Part of a small language model's weights.
Size: 13 layers, width 256, vocabulary 1285.
Architecture: RMSNorm before each block, rotary positions, no biases in attention or MLP, tied embeddings, capped logits.
Training: a variant of Adam for these matrices, 229M tokens, 7451 steps.
MLP neurons of a small language model. Each row is named by its layer, matrix (gate and up: input weights) and neuron, and shows model dimensions 0-255. Each number is 500 + 50 x the weight over its row's rms, rounded and kept within 0 to 999. Numbers have three digits each. A neuron's up and down rows have the sign that makes its largest values positive.
Before each neuron's rows, "fires on" lists the tokens most often at its 100 highest values on Wikipedia text that the model never trained on.

fires on: "ing", "le", "ter"
L10.gate1001:486409543524445573433548500462560531564483487509533471571468566541511475549480430508454503501457482489448518492460597565522437503465576539568639459528516452484464457386516501425525456475492528434479493553514522601504492462654478536548500555425446580503510521517431548482495492431485440509486502477556462452610516531518561444433494545546595463479518410445541489498528597502449488532564629564521583431512544402542520495528604471501498538443500517460510466456513546483495492534472469450438522513475507474485510510457464433488455491455519510470452460368564571544482451509484526534502522631516504481454651534510485563496505503534484427573460505540456486493532538478496464451484390525512526507538574525441396520565400499398482535477324527479479435459504518515541509500387568
L10.up1001:557516485527478452515508470601545479549462476655469586527400498571517506601529443483488501534547526592496497508406527528454432443542548508484567483538533473527617578454517422426465478439460517463527580489384501411385434517513520487604473521532516501439569447490439447469547570441484543452556529478533518527604509510413520492439500553468496440478527470590553564474494451497477464518498491494646448499518441473535463512506491550478523569541586530422498508470469436492432479498460518512435553467540468422539487490527606558545463438437475511462568459486534489539443459402607492383506572530526442496546531507533532449455490496484548443471443498540539512564483463444511559403522417447536486498522581610425481549490521442515475458448465489553522518531579523531489507577393592

fires on: "ri", "est", "ire", "ement", "ast", "ate"
L5.gate738:448442582586397635514491517493523558530466561444503504580580475526456550444565568601566457496424538443501431558415440497504506494488598488503467538493538559430584495399508432502490586460550551449482559587519453550495488469517493505507470468512480416576546505474455432445526419505526427461542549636425462485527461458446552425491476592532595530393517555470420439484489486451531458499591461557432512460499563504516439440512494442423552421488475579496545470487454539443592459528474477465494455469490485543512413458447522444580443516475437484478487473513528441395521480527497526477453500507458535542531528573488579506453500520528503392491557563468384421514450558493560450564488591477518583472542588510525441550523500571513514478531459551440481489479563521509556544438545451
L5.up738:455520492560482494500526443557491404438397494431483570499609508582524531462522470487423440449552520399443471398500462527492485483553433389559600522495492457490508469521512490562424608419431454418493487545445507425526450466496430424541401423496574512568498447562535457407530466479574553486489503525453486418490574554555584483479461507526585560539547521483465442520548481475483504582537515505387515405437474490555475451488585555534543471480465543526503549489504547540509506550418469446372496501527496567490573478523495516391462549533456533488475489477529474491434495532533506499486468449495457471506555478427496478433577415559463564565443494525516467581551522509611521473553490503464476425530474464534495416461368479495577549372499533624455470472512481485546502540417531

fires on: " 199", "d", "en", "z", "let", "du"
L2.gate610:575360537539421461474476503447428585452425464389494525488508461558507489529479506519518468458514473479495464618518432513462523566467525552461485554427491492482521440433409447495468529399523414514532481530480454496497412475532532556546567440465558560494455507456421442460504460411500532518539437537466426490576539553457462403563580483484475429444458497553564462495495493470439524432546487494506611447565524494515430520508543394432560448471440534552354520470532507516479576499489550542540579601510599567495533446432533511420475470556551551591498412505485504453498433428487476484462530443418461514531502495426517444437556452604535455534483475551510411514581478512465505499533573500478583497496584526491539508514419469522555519443473515527424504521616552481441536595467567
L2.up610:479447508517407600496538547515408458467511491456534470437599550510502512514403564564521398510531580418465461436442531578591485540462531473538448508487569486542475463488405519487483516402436456495498479469522454458562516576458381477544498479553512495520476458500504476477553460470604490551517572479421457408517556507578508494546499507453568437462456518431475423549494492477523344519480459478459564459508488442486500496441532471501508525516524550511523494607484499483471493526497461554510650522546527534382547501544483462467550510463466549513461575558533417657515432538443526534547476466460503426579527498559471532508443432511453491519543490614466547555551410553477506524463583458451555353502488508439559487640516455512542517477391532490473454499458558526504495514439559

fires on: "le", "um", "urn", "an", "ge"
L4.gate973:534550476496536570371533463622502586515501417513408513526524500620574474519479415450596534615476423437485553514520531502485600498527499439515567508475435458484538424472533425408473469477514496417497528439462508484479556533455524568476506575478512538541498486547491586392506441483449532529439445531492476451570462511508503482518465486515554475519610541520508517551563482564381514517577488536489444502553504508511502481476500511524602612564429518551524570430509536584404551518584530483539537478396607450544385420521503536462440496431499520606526471457571577432529425560483482523506540594534455511522477605442515487488462428530450542523530452517487453483576486547501547433530476518502598543521509514436515539556437527537567509478561497481456459505419530388512527538500529
L4.up973:418532496448505490553422467510434518575437536620458606510451487556423577468540545565415545553537513550563467517358516550534559557484488458338493516496460468519559445468529487528460560458526454582471509475498499490422457483503526468545432418533540443528545467441548396538500466420466483693614533473452463525541422549474539504479551491580474469495537413540468485470547586537525491522503518421540451423514451538508507414547533534519472427487625518532531551494479585509466451477501555588545534542492519427522514479519564456485477558498522489486466352498537554567489555460542545490492564447469540486526561474556509485436539474583473477456528494491488532462456485375501507472488450428538459527545580578564536496535531556546486557563436492466464549546516533458525515485592471

fires on: "R", "or", "m", "er"
L5.gate1023:562478554503475463547563381472430529561451478504455522457403436461563457487450570435535463377457507474394461536513509485438486550506505485441555456524444455465500489457624501518539551456433529480422658426528508531454566508563442450595465505529355513540425488507530549472477634521548523522420501437501563506558500471489512473600541530510460540426617526482444538521501442527434506508504571529432561487550559455560537448563587548467482451525522479532497502505486536561505501549471408452592502473517454399478452483460523492442419548380476525577497484512515511497419452462541465479545464521554453466567568503479488561491457532497418462510453524535539449435600493447460530472483563499404474507440437470455583533506554523497540600518488525451553536510517509476562570397487488
L5.up1023:549478597482500467536562484535429517506514407571469489531423582493469536585554572500513520486411475561412552493488433591381506481474549624513524495523533439503558528505467479520445585424466443556411540526500522466443512582525527408502491445547425469501514484432545525465554574518503516500525516487469529516514549440515482454468531541473491502401460553457548484522411476592397557418478481367447444537514490494511539490468537512573494495536472522472506585503469493527477526497478506581575520449567489405479493455623581525489568544514489519488578523498492395544489430478489423501583485502528405490433510460560459534475515589499542396560565507611495502484559577439469465465511507441542513414516521539490652539509517451461495517505587490504556511640574484481557602465542481

fires on: "th"
L2.gate707:491470540465478531555363447528483515538493415442518514453574531523392565477506496523534599379539555403561544443438471473511422601408560464493508484383487505515460479617528477537517512498511507485405463466478522524606515525493512455444611489511448433455452494414569508607448472541554474438502532516470452483500488464517515480501466456494438457513521500423542555408508564519523400459478428504532454539439490427482447572479485423517436575452529575572515586510445463487563480475442476436420445517460526496508490544403588533455454433581485542482485521518485464418510418496510518425531526491516477457447544467499525498574567549520537479508520555506425511548529432456554437558477565495546479517588462557568639515433441452530544463408492542507494576519533535465507529379448460
L2.up707:504502505408586342476509528493523405501486401506559507537485590541476468513465434477454591433550466502493513421576409559546565540482445485521482533473532517579467508484427477535496481533507490495553477578443460493484544446534596524428522579517469469500488528455475506534434538590414511483654529567501461560478523539496508553456523445524513384549538494550535496493481527561529433507442488560500452491508472471501523580446466448405519547344455489561505514462572618462491542518564571454457468442440503582496550449511517578422419507511446519445570515469403549502402395486461530553483502469482549508505531487537444439544483620373501601450530457549484523549462498556433501472490488504606480478523501541501456445467443513588511447465529481492542482458478537505462503465425394

fires on: "al", "ose", "ive", "ight", "ious", "ent"
L10.gate238:557434500523469515448436457483630390508408498474539451530456570496516563455520515577489536424455463507557523423532557566544521450429479558584505514567483514512477548542502608483493485460597531456514526450505485569431500413593474499504444615396440537498537462505650450479451465499473532544568407513552504444512467551532489495458549552447561570497502468482482424574589555535390408502507553513508480448432482397500517440584496451478475502484481471514539537507508622523516522376460566474471494547469471501574487497474524527556512565459510445510496506471555558514630457583465453570473431512534502468473538451444580510393526520609462474583485481532491513453501527553510426552537531496626483553507527423550557514504478533477487565493529484528454510540521490476552454444454386
L10.up238:545398513574555477519535410423588491474627429527547490435553462493566593523534594552460512504499518490532535457492515545482510548542505550483482569512493479559591515560582522478500514502537545458489406534477530575497527479501410510548496474456501496419525487494583437531442519513413581477481470486556540509501524513576423414497597434445629571478488419538466532387525520521482447477397588446533551483459444487443531531557616518556418549523545427414423549471498519533424488397565444469566562528431490567583457493486503579487476512423490491506538478511434572494493418560584482512518464481513483460446481540498469400526499555623476472498543486411475593486508480569403462526452512460482546492518600481481525536434487510518472580523555465453502582433549534482510509432471461

fires on: "air", "ick", "ck", "oy", "aw"
L4.gate447:518511508575436502510536528546531437406442391479568496540501549502557466491494506440449488490562463525349488537503521497553463476440543554586444574569477515522412474490537436491525513480512517483492427596497475529481557556480617558482498475538549527544590485575549433502437553463451459493470635540533500418473376545541479485499462387538482483418434585519402507561401528442510574518498545543543531570565526526487477506559520451490511547476483450484622461421411554583478572407493471548455493534420432558574544601492459523539572433463574507455498462574380555506464440525512511548493506525474538485539472435483496531399410478524558532476490562456435480558459514476513445490466542540573516517485481546578564547524589541508512473509515466422505472481576464501472582565499519
L4.up447:597470546642570541475488512526519441426543486477486612599433516408554420481477492476454436446563473463504574475525562506527598519527584635527481568545496499463588484494497524579541525551519507482548515431542554502489574486531504489431530462428441482551498549588515456442465555512431576462450522529562595524490522553591519475493468517474463434479502559448544531540487526490525517533530498595461473596501530493495448531477580574527580514569471488455475494450416389550479529449515443497527501573414425509512499491508439512459406482489504499449480470539480510573478526470507460571444478477513402425439521536561604426486477554467512454416463524553502427568444556541469545450615410525454403517498525528489521425459627551487523568506519562458478480491499534498610524473601486

fires on: "o", "s", "N", "n", "y", "G"
L4.gate375:505482445487583512507574474402516553590506545481527443566529505494552460483478482527528507400533479520517468392489513404512542514523500545562532476524501490546570524510456481554582562509610494564467521493480454504499502486511513444527428505521467441459528507583572490594424523444411615535455494494531455461478488471502494474604551453442454524481496455453480488485576456481465585464563502429471432469539565576453611455498467550555481422502510487498602421536572447546539514478489523535531345541441446395513466507478533484504462384530575528501551518527470458409531507508484440478438413486539537561455527538501621516477482495467519458459516422472466460580522560431459409562565535510415421527485473566447419556436468449535483554420498505454449471544444679522585489446506488
L4.up375:542567474550450533576595495504561594517514502517565445501490547543443462492467563525500565505532411550612512486535546484526436533608502448482486456525474454571540456500483537502503499479485558565528453497376520502487620457470492538463507566595565493486495522525500539476537444409488485517496534519459376407472430442469472484609489490481431430528536469505488526415467485484555493580489398460527458473546527548522525484569455445565457495525424509553497428565433468486500524517432580508484432451467512492476482541441519536543513459529433480441545560624411478426532436505511476436580443612434534510459532466505519483542450469495506468410480429496485508561436494500473426463473581445531482569466479603530452612468440535505451462433491390532542543434500565565650371485520519

fires on: "R", " R"
L5.gate25:474470592477473529391486531540584525549483525440453480648429472474461520526561527468528474501516554524445480518487434565482437406548521595473464533588485535385510443463501553520499529473477440493463509489516500508464525528542508417545541448543492502409667564532596559469449541558494517502517520523483480557554539423483554468515501562526429484455584498472537538477479437542548567490451460445407473503489579519607482479502537488465443487453497528568548565439480546406492452483501518500472415458559409464480568560457448455612493486484376516477543417555528515450557583426489532472524505571525464511505538563404605437540477610523535443434577502513493455434496475433421540529572562465514459568537495472487460456539518471389455492432562475437511449527447541441526585464478536
L5.up25:525389588448431538520426508515494486489454435567429511529448533437515542519482556515555487470482498465481497511483464526509496490536448491502385538498456444479446495426515559525543479470543466516457603496557525568464579588555436516590437517477456538638510412535514547546476562504461549567537519485470523581493610437469405475507618468529423581514530430586523536410419442566521517467464515431464562504450588486565596465494546485466507440555536451461450530474459448484472449426499463401482452573487496499489552537414490515457481527429539511488523453518500413510512485570507401514582508538578523483654562437458483501436484542525516453584523503456477482457455468510560476577528535455462473565502462574388458556451504528487476568547544487456476482460426614433590484445547557

fires on: "ick", "ing", "ich", "ay", "ound"
L7.gate130:559522456459503470403489463491517488610507508434422555512473423611558505535500464544508521463503514486464465513479652520546550429474507576446534403508441514517488415378546577484595465439510571464450550414551516478475543496556557480592517474439421543541464605540495466448480497457602480475427499520586469506583453560545497420451443513541483491482494478550526502484474560449505513426554482488520430528497485384556495570546568448523514469489497487622494616433474527475449533530589402453543526621471531436577517601546487469458462486466513494540457495468550442556435510493456561447478551545544392467485531637506496551533505575558490472463478613554453516524552447465497503559475554605492518561467463513544567487526503549510564511501470536507466568515451470501552459441480496
L7.up130:561441526448512455470570456482492450578466441624436457570419533477504480511554485537551567547529437641402518519521530390528616552523450531504496526527483437505597477531451477488555516471358510441472547524455534451486450549511451534538429503504438531487530497485468468487575450524541627466517575430561540565496484501436502478498479498499531494488519480414513491624477434422427393584584520562542470532541503442527491485508545500477512532446533515432492430454567531520420526450584519536548459573552502455494430550510511555597438463501580528471483474538393505542410378566444443460461432547473492526575546500522477540468512459477479509495471526470512489539462566536532431548460510479431483582525552541536509432510441566529599473507528581633532451532396461487481488484482491

fires on: "U", "gr", "ight", "he", "ent"
L9.gate65:584435446498499487455462546485492416445414556504512523562490577438556485485539535551526534548442470438504428422512484575582485406521511590594505518442613530470602539514538539468539324411544505486486534473451491591553499527543517482567427470495537494516453516469561467483417474406532469580633541505537513557521461578558622501569544527497526462431519444478488461490487560497521483480527487415496462449435560477424486559536507523495409538518417540518531440557458556497460532553434461536463421513525436395549532461510457428598529472492542490464470517446576561449495471430452515513566482520506508493434519459463545506460474470522454450588535564561466540482555559565562516571571513474548414530510439494427527420510482431515478393485567547516593498523485468477496422535574469
L9.up65:528492485538446535504487469490522547464466534625550533539565448459505508469447591603595530531482396502511450517511501424543521499482585630444550593540530517492517555513593480493528515568525454458410548522469465480577454545542493413438385473411533492441528443529634419481503487427488484517540466460399552521488563492585536445551482497385588550469535538607537468502459371462511549483451504484490498497490436525478505562454461540450503567550526481522600516518456466438546442563507405559527463403475486466552448549568546516488492452419560538412539503490583500470518504558554475459513397476492477580458431550558548539484455477518505482498483617459519468496433542456486549425457569471509452480532581474407532451445446466486456441475541463500526571561569456532446482476516524

fires on: "op", "os", "ord", "us", "im"
L4.gate187:550471486412522481574498506561508445492477399474507566487481510460505463483411475475595524552465558580501439507504445476555535487490561564575508507400469520475463594561535531446593516539452417548493478497495518543527511491562591474461434363528443496498447535492496484482473456564381468415599438532625406402444434472522494594472437464451484433503575434497515456486547500586506520579449500526422487535486499526521571556532642516440456484485449495479454473530558468513493456545458473506578418497559596503508371531477450548383579534475490513468405483453464605518643525510485493498551443497472464451468458555479569447491495455533489450576529517482548473510524452475450474487498438462457477550471461481432514516468477568546529487503383494405466499518567470536502475554554448
L4.up187:498520475543520571527485376552506521398475572468566432448501473455512534449509585387457495445505529554492447464442557386554495563579471492410528500506525528535453491485465447362601525500450498514504551518514522420443450535457514541577517542469521451535478445573469500526497423537509492457463460468484425528503486560556547518500470459533455501528531598570432444490507477495487493542579444426561499446479517500495513473468445535472530523448536569495489581479481463406504556524486421479558458528413551556559502564527512482416623525520561547417542495497510455506459370502551482377387520467461510523493477482577537463492488421459577533552536455491472561481598448372503541442428531458417466523560589403419484509453511473418428567564553472495487523532577515540424443557452504

fires on: "as", "ord", "ad", "ess", "igh"
L9.gate806:561519553516492512550544555498553452627449517502446548530437507619522560569489411455503534471501522494531548525519576517583543536449462512445509531565557506474547576436453463481517441431591542447538532617556518527556528483496529378452470506484562493496515558618478460527583494425505480515513525535493461490472526505457492466505557442485458641550495546550462427408484504489471503437538528539463470516492547490519556371452564427474552392536499504552528562487491590526482534479493361540443422511500526493569450404524488561420483619514463447554477464519538399535512585508497475510448548591473407508543452443522595476385497475547528480558487466519384478526518474536549496530485459456470498448524583397437463511508447549506496554590465543446465513557517550466518415477563493
L9.up806:602532480528453562570555411474532487546433473521552586547492499579507550633438496445565572506498436527549586577438562522548432574466558449412528492471438497452436540514549535544484409406526503464535543534535487477460513529551547518562529468473505451401482547497418594459506498486462522468549545449534471467556503483588528399492456522478471455490504517548543405484508485448423467407483386594541494462498518440506481446530503417460576434541566535541564531566582597555440473489517449505460516452497549425554532451550564540472445540554570480535466491507459573474577587559606492449467451570358462553533541489505563601511487468556511557514457544432455443505451505458466435513461469456487594389545540479459521514504530548522592477520500542519546511545551504461501452458490528

fires on: "R"
L5.gate36:494432585427505491435457485547471518549421586494411456491462506545630474431515544437482487452396516527507600517503549487537479568537503560456525492510482495440555527431505508470464542538465459474494567472538474634445552534577513490518541605558367570500454467540502587556490515575539579511543471506585562451544612473584484485493552506465546563528458511534519460505504481508425470418473547510444524479518606511550570507535465436466415516516417485479407508506499542487486475527463554399590401566444409502474519500485466544485515507492487459549574482422524484514477413548500532524582509491593476481536518520366584458444517477502477532531556582480510597451533486443499553477541495440517544541488471527461502529560458582522547569547504496424484432505491594408527584391417463
L5.up36:469460611396491524544558503504462534525413518526468469567485511526583536423608555408551481502499397616513574498503469527456447489580553475474547433453493476539506507452455493471472564436455441498465578560504475459498504592496608499536463441549473546556558431503523580426539503550562495497577464532477557462470615491548475431444567560458426561521460514527381522478468470580501545477434463450433466526542580647551436420535518382488444519599463453412503515490502545465569561520483518507505485492524481497510500487475479486547518499529527519503608470557511514578544425589441477497520503512563498457482522456452476607443508556435518519485532471488479569460481473476515582558471507457550518427563545595355499521447407565439479488468575451492480494542408560489481498528499524

fires on: " f", " se", " app", " ele"
L10.gate919:483569582484510590594523615581563519482550516468513519510493475372574453443464501444418565500461558429447492401545470516433445479476488520539529490451646563474556525495486472442545469492438505514577506576610566520498499521502538444540519512401507535447465570485522510502448470506516574460522479470565424526568446569635505528496498504479534475510553473465496441506470544567376553499565577523512498543525575442611555538495526511559422453458561476554469516439444535538477582482527608537440524573475543432490448489623446471478559525497478506449481487501448508418497454447446561491547488436492515525400546525440521509503529551520468469494434507524491496501476499425547412512467508532579422520563437429534496503561568547477492511437437450494475400440526483388443463526605448
L10.up919:509524508416454535492413550477572573430630475494520446544382499524493503546436497457442484483527507485559495488588577516546499533559484483516440512472583470558555457472534513518402443446471522522538447580486534486481515448558517529507557636557433446422483580444561496522498448487512542486570606440565494568451347515446574417407501490358521443506566509516536536464524532518529594504406531431550494528506542514438567556533515561532511469523518427568557485422527461571497545496515456498500413485554478441503520454464464430582459409493583506503492484535554532435519419556505580530568479555506379527398473467531466491447490476480497568481564557574529529462483539429499495498449539532584465452490591448542508491524523517574492510403538516474540508507454465463538458460525395

fires on: "R", " R"
L7.gate860:549450577522496565510485422437453502622436460447550462499488598537532546510437553425494456499481554395471452551519469547605445449529521562487505486499531442458537571468495578543484486465542431455437533447551443500475553480464411334513478471520399562557546496517547520451515518537511533552435533470485510472540466528512549394554511512496460531442545477482499449491506581604471560458557537550405564472611572574547642457445569445435437539520497444453483532460522554499513484480584540540544463544459443385458488509496522453477548555405498468533542542534507531495502490487551422532532460516501470481541535596420513540486487534472433470548567566494487436440507586436426539497535495560458536505563473519509501489478493437448525575501537439512524569627497465423586554404540432
L7.up860:488518593509451567471405492389414541549474539456633487610466534523503517550453543425497478563485484427504470545591466556611409460553553546541431444443522471413527482410549559569415496497471479417473572567482545489501569451442497400454527492529453497505506441512545537391479512538504447532459565525470433463544485456426583436539514431520466520522502521464398399547453498593530535487450403419422521464515567523494557452470520444523422562509503394547475558481475525510561493534533501508497418536490465465486554410510462524513559584517502490535615454575543494539512460588459483505525502472503498461545563465433521526451465502440491492492582512491440527491486513438510542488505561498532473409531487472480565483534513563431542492511562425449445529581479489472519606419592399

fires on: "-", "ry", "ri", "ire", "a", "–19"
L2.gate68:547465433523483577524576468417420526468481529418484538552564488449479465500575501540518450440527504466483464487512452524526503587465483449522568516467580537431577513507479471487509535364553459532466434461556322432529444526474451505605501497454475447475490542481452432567485555448503555490507515483533454463471489515486521376531535521531448581464449543569448483459474547560591490504572475429476528459500437443459476394379568457573503411521572533475575520535499456486468513409427552536436527443537553462429531435519474550414541557492523538489507544515525535473545528479410431578465560440556516527447480503471539499487564466563456481450386540551524490442568491563457479551542435464441587496433541561514532530515492459472475502491493670543526526450570544464513601529485405
L2.up68:533575469498554515503581449492504535551507484419453560500478489511434549492505523605510517545549466480536467460485547496497489450503467426521618531513463442513503418552490474436364518381483513456511526593515553422499594537419443551494458594533436579526640481426497536418600576515487398608523587495490482393479520538537552547545451487501534510556463477526510475408499456628449393547523465464376523473439444521497440453489510508490466599472544565454500553531475534523539495495488421515421435484486506505408514451524539515482411473507466551515512526526566420488511467527419504493494344576463515512525562548517517458435501625566520576555489461473522466557559475468514496528517464593554544410565468490559537506503415479524513463468454532498412467498488538491478525514493511

fires on: "ain", "ed", "p", "b"
L9.gate822:467505459482551551481499507478498477485487494463490552463452500544491531587492517415464518536472530502527561530503479555567566548408511520566471518538456476501506467505448482459537507449532512436499545393500540543589422443551527492485595438462471434441543459456519506511551351450577504491546430458569432492464471469449555486530547527474542498519436479594521537469567573435497630416507491523482466506498554538543521450437605480416407548552513536597577517537512526590503483529472439483452504554465472515492468444492533493540379523554507499524361522510456482476510549484421430421446535458470533365500460448414456495430479338494561547516612475530526478511532594505418510413507471562555530521470519589546538398492523505473467541438484559501460361501463514428418465457538458
L9.up822:574533488527533503536545568539574490561510572457485489445483466482464511440567545466477596576508546546441539493607547536435576491500409536448480530467514558460409479503406499504530403607513488469548480570496404523492582504472540511424544400396496586603378497476503438542620447510450577497482466593436536512504418474506602485520504438531527413512549496477475444478486401511504441437518480448475547524440488514491517489572435578540434569485536355482502586502471479465498511434585527476543472455468518590571490477461484458513536514506495493474475465520495504472497421492443523474564537552611486429531496518519529505575495510498463507399596505510511520505434541589468410509514536472514453528531516529551552446504481476588479505432592494517521494541448452475435579555653494

fires on: "O", ".", "an", "ican", "Y", "ctor"
L2.gate303:484459503569501590538454470431429582596444539479530525520535515415516498474466441485528505551540546532499420466475474423461462579519569496426454458501419458499456397504462447449513416489516589441459457430502492563543589502539487535507515527539433463487435457490373496526432431552506493567373502501540509491536546490499488440545501475517471565492458519555517466493485438473479481505560464440405550438629541468532446470507500498522487517548564493508497460529424405499558498503453516422458550546554413512468446442529487485484576486484479474641401456548470500473573410560421454558521468592535489507450517636513563472458456414520547521547463547471441507462564517478483452559556566421382604419506521468494471585593439539514458573431477551506446495520470466543612527512477516
L2.up303:524489469553505529568443511543430609549491565488457512508486531490465482562545432488571471497526547502467432555398427474496464485546485529443470417507489452455478479516552452547508439494516502589442382475492518466569499482357559586545475388554504518495452457440548517474532479546468439540484457540422541486533476435575545499500446451578505420459558470567521613500468437568494526462491514479459551486475425480458507455430489484510583554514573521499388505455510498453590434470583466531552561540418557539447446444470435447437494483421477514478444563429574554493497537522555543466546517573479471468555644520574513430466478553515573397497474532551527470535433514465591400452505541521485473515427459460497533619524559497476453512522561518455556572571544438636519447465541543

fires on: " R", "y", "D", "R", " D"
L10.gate548:511469549522431563526396508433545509588475515471459574557533529559502525506529460551439514471555544471420512513514588552622492481480570532483509502441456492412485520506524511467521485420548547457437522536482566591560421527557563451535480392526519586548514523493576531479592439491498503518455580498481493580548540484460555514490533504446511580481429617506473476535474474493482522429532546622437539444630586515510464467489574357559445551524454548422457525487509494481511463435420455455480486604493458534532543518456487424529479408472504529442537443463437479501484538446482465543516509530568433386538551561439612437414443447530510421572487604421497534475554479478506429487514516498463469519541503532495449357524368553431528468474445452487509491524500522516483458541471510
L10.up548:483385504497528505552474456576543578555486512444495465562501492576512579359488501437514432548576497481411530456473520448544525471499497496413572487491474465507511470558522518484450524440543504586563613590527457449513447590506528457583463440606531575455630559417565462384539404463541596496485502477519480506381468559529474460537569433450552530505507394462432526542600481528504526406508555506500475455550597446519532427472558513447530505527521431551472515497541513496534493395442484472515510482527425516586519548503414512486504449506512480516535520574468556488524355529504550490519436570539448542498477441449482514485446470535482398401492516542494531498471468516530541502489498536523458493560516536457448468469488556393441577437521467433489528552397587524547470452555526

fires on: "ed", "p", "ag", "ul", "h", "att"
L7.gate352:481425543389571545449452438424567543546408464467486548511485405514510511544455491422363477499633547424445484444457519587520445509394522502454467440495516569458568605607467518461465487510589478522540526484498458501510569558541487529538487501526374533515557481516549457575503464472502486552535521479575490558464492528523520519485454504559532495542467448497516523463483583438502532496537439549512473462534593468448459546479577540435441599566487492453593477549515580562483527526398554459442509473463517420556536527515453437606561504463527472467445394470446528530481426455501524378565492419545507424479464476453553512468398514522452434468543480570539491522570601569480510440552442508483434508483463452500498425508578509527515521455514565481460512570509511452430416478576422
L7.up352:571477503453613524441554535476590540539442474509513441515483474443476531536519506450470475512502543492524502470499516618421543449481489538524474393502429564499631547473538455491471444514510490493412479495492492503549537514452524523519490511411463536487452416503579396521548536482576463394481508446607515595520587424453489472466505534446500492494532362508604512523555517399396480502526521442541497488545510461442605472603537522482469575457436558499470513522466485540450521541534435484484472490497499420551534470455602523616447518568489532480492447399518465567481501516506610523487531484520542413512480558533563476534601525604512355501493427497558550550501590563498504525478460573502500497557425453561468405603484479514495498473526473459610468561577496509462462457522433

fires on: "y", "a", "o", "ation", "um", ":"
L4.gate132:536452486487549502520475461512542544576535479517385539501503449582529600459521449464435507536562549449463507489513492465497444546382564490577519439539475523489606404499469415443479484532512425434499432457470482543528448615461509465463556402440460549585543563600508456441490483483519514560437511578498420371461500503467466439553486466495542582485470489505534608516510517485570536395597461510460429438591514561510461532483431558563478489562546411488559500457519495450531472494489456511516415565440371493550483524462422519493471454456482483556514450535470540464440484556488548507437531566567552513459483571490526489465525500503536444564473551461389557564504413476501503521678498551483499558576452532496427500458508579480508549482576507502443513525402572493471544465582527
L4.up132:510580446618509545573519501502583512555547463562548523511482455527456550532410493512487447519571480488492512606513485495531501592506535523576490386433481424514576453672547474510387417422546474523496482508447503473464495465475407514486541518543567558447543547513503609457428554425616403526515502591463456490500376454449491456552477537466494452487587455489448534498514566488567518503569419514506484430565530585576534507553475425503424502592506445536579480539533500502495570437524549587528475519475472454526409502487526533507388544549427437537573472554526507495499435550497500472519512545450580532497502518470455477566459552422535461450489571447431527412457480525522483547578491472526538496557503504481496526452525503456435528531546389568497500547454519515510471537642542

fires on: "rom", "ord", "im", ")."
L7.gate298:467500515566482533525569533446416411512490480457539475469498586600579495479441517550498543439529520514480471466495639530525466539462503498497526607433505566437413513457493592528493522507565436566472464460549520522454529495506527437550520543499460582447465532546509404509520510498478408459571488550463516504437449525524525484498480487430489528465534484509622540382479565486480547477537523515459502435413557454486652522551492504489543457546493438438431551526491529491372410547523465521548460559495567522571451497545431504421463612495538439529471480463517542565521511545506516522473543550402496354439516525583478459498435470502476519528639557539437470476530504417447526528530473512498493564396402540451548498528462510491571509585545525381536566537539378452460491420526511
L7.up298:506484433555377491464478498538451565461494509526497529492434497471407595500525501455524464403396556560511535506502596589510478507582569480580536530521562437427476472411468524475475514580573558500482494527546498490506429543459545511582437537553452481447578478463566479512517418546624509483561494478502484472549448486499552612534468547434515419575514448559491427440483472613497571591501497583508429525439542475412451510490584540513535470522536560467478530434533472472588531539488459434528446452481455509522475525518477400579523581563598504384593526506563480566546566505465552617453472485376492423548491505580430485461497431484507518566543479538493455387502468487540452468432441521522480435490558465432443492462476517393456505459499547462435517489508551506464519469483495

fires on: "k", "ck"
L5.gate987:515546418601451510453559530468553571531541559490450497519506564562489536512563457499560468524488542531528508431500434537449531508445423453557487496549451603491489499538483540565467458558518535570529484480536488473392416494516526542373532541536531545538560460529483476444529544601412488558506486565572430434607469446585554503510497590523476472436498382564436511459456497455453414454553538497561508495501511584459553497467502479437474560542563489455532453483466572477473432580500535499466554541445529481559424538536557527343432424448632486480456541495403570392427418582447495422439447467503549413444520502378453540473444512521526512556526510535503485478458488452460468449440527499514511452398440525504488450439529561505455451548546553442523525511495456466472555555523442
L5.up987:541458491511601521482464551480567505456464433455466532463533534495530448509494472517507450569588497510571505475553497531518489483532567546495436557448467497512513524428528387460561504480482439483480503613507495443474520452477546376495515450496510537536480555624500439513454500587394485410428524519618568521526523529561521445419493606542580452547520482462578572563532580462508466461452561496569596509406596561456505550409553604503438565470519521560540499537497535555472500436485421428498476480516433450433524513430584528481429531471533489462497535492500458496498358446527553463550532517481497406525491544497533480420524499612515402512567496636420504480563497486495448518540434562567557599491506511518499461482515529419581501526526614442533489499557520525489475442523431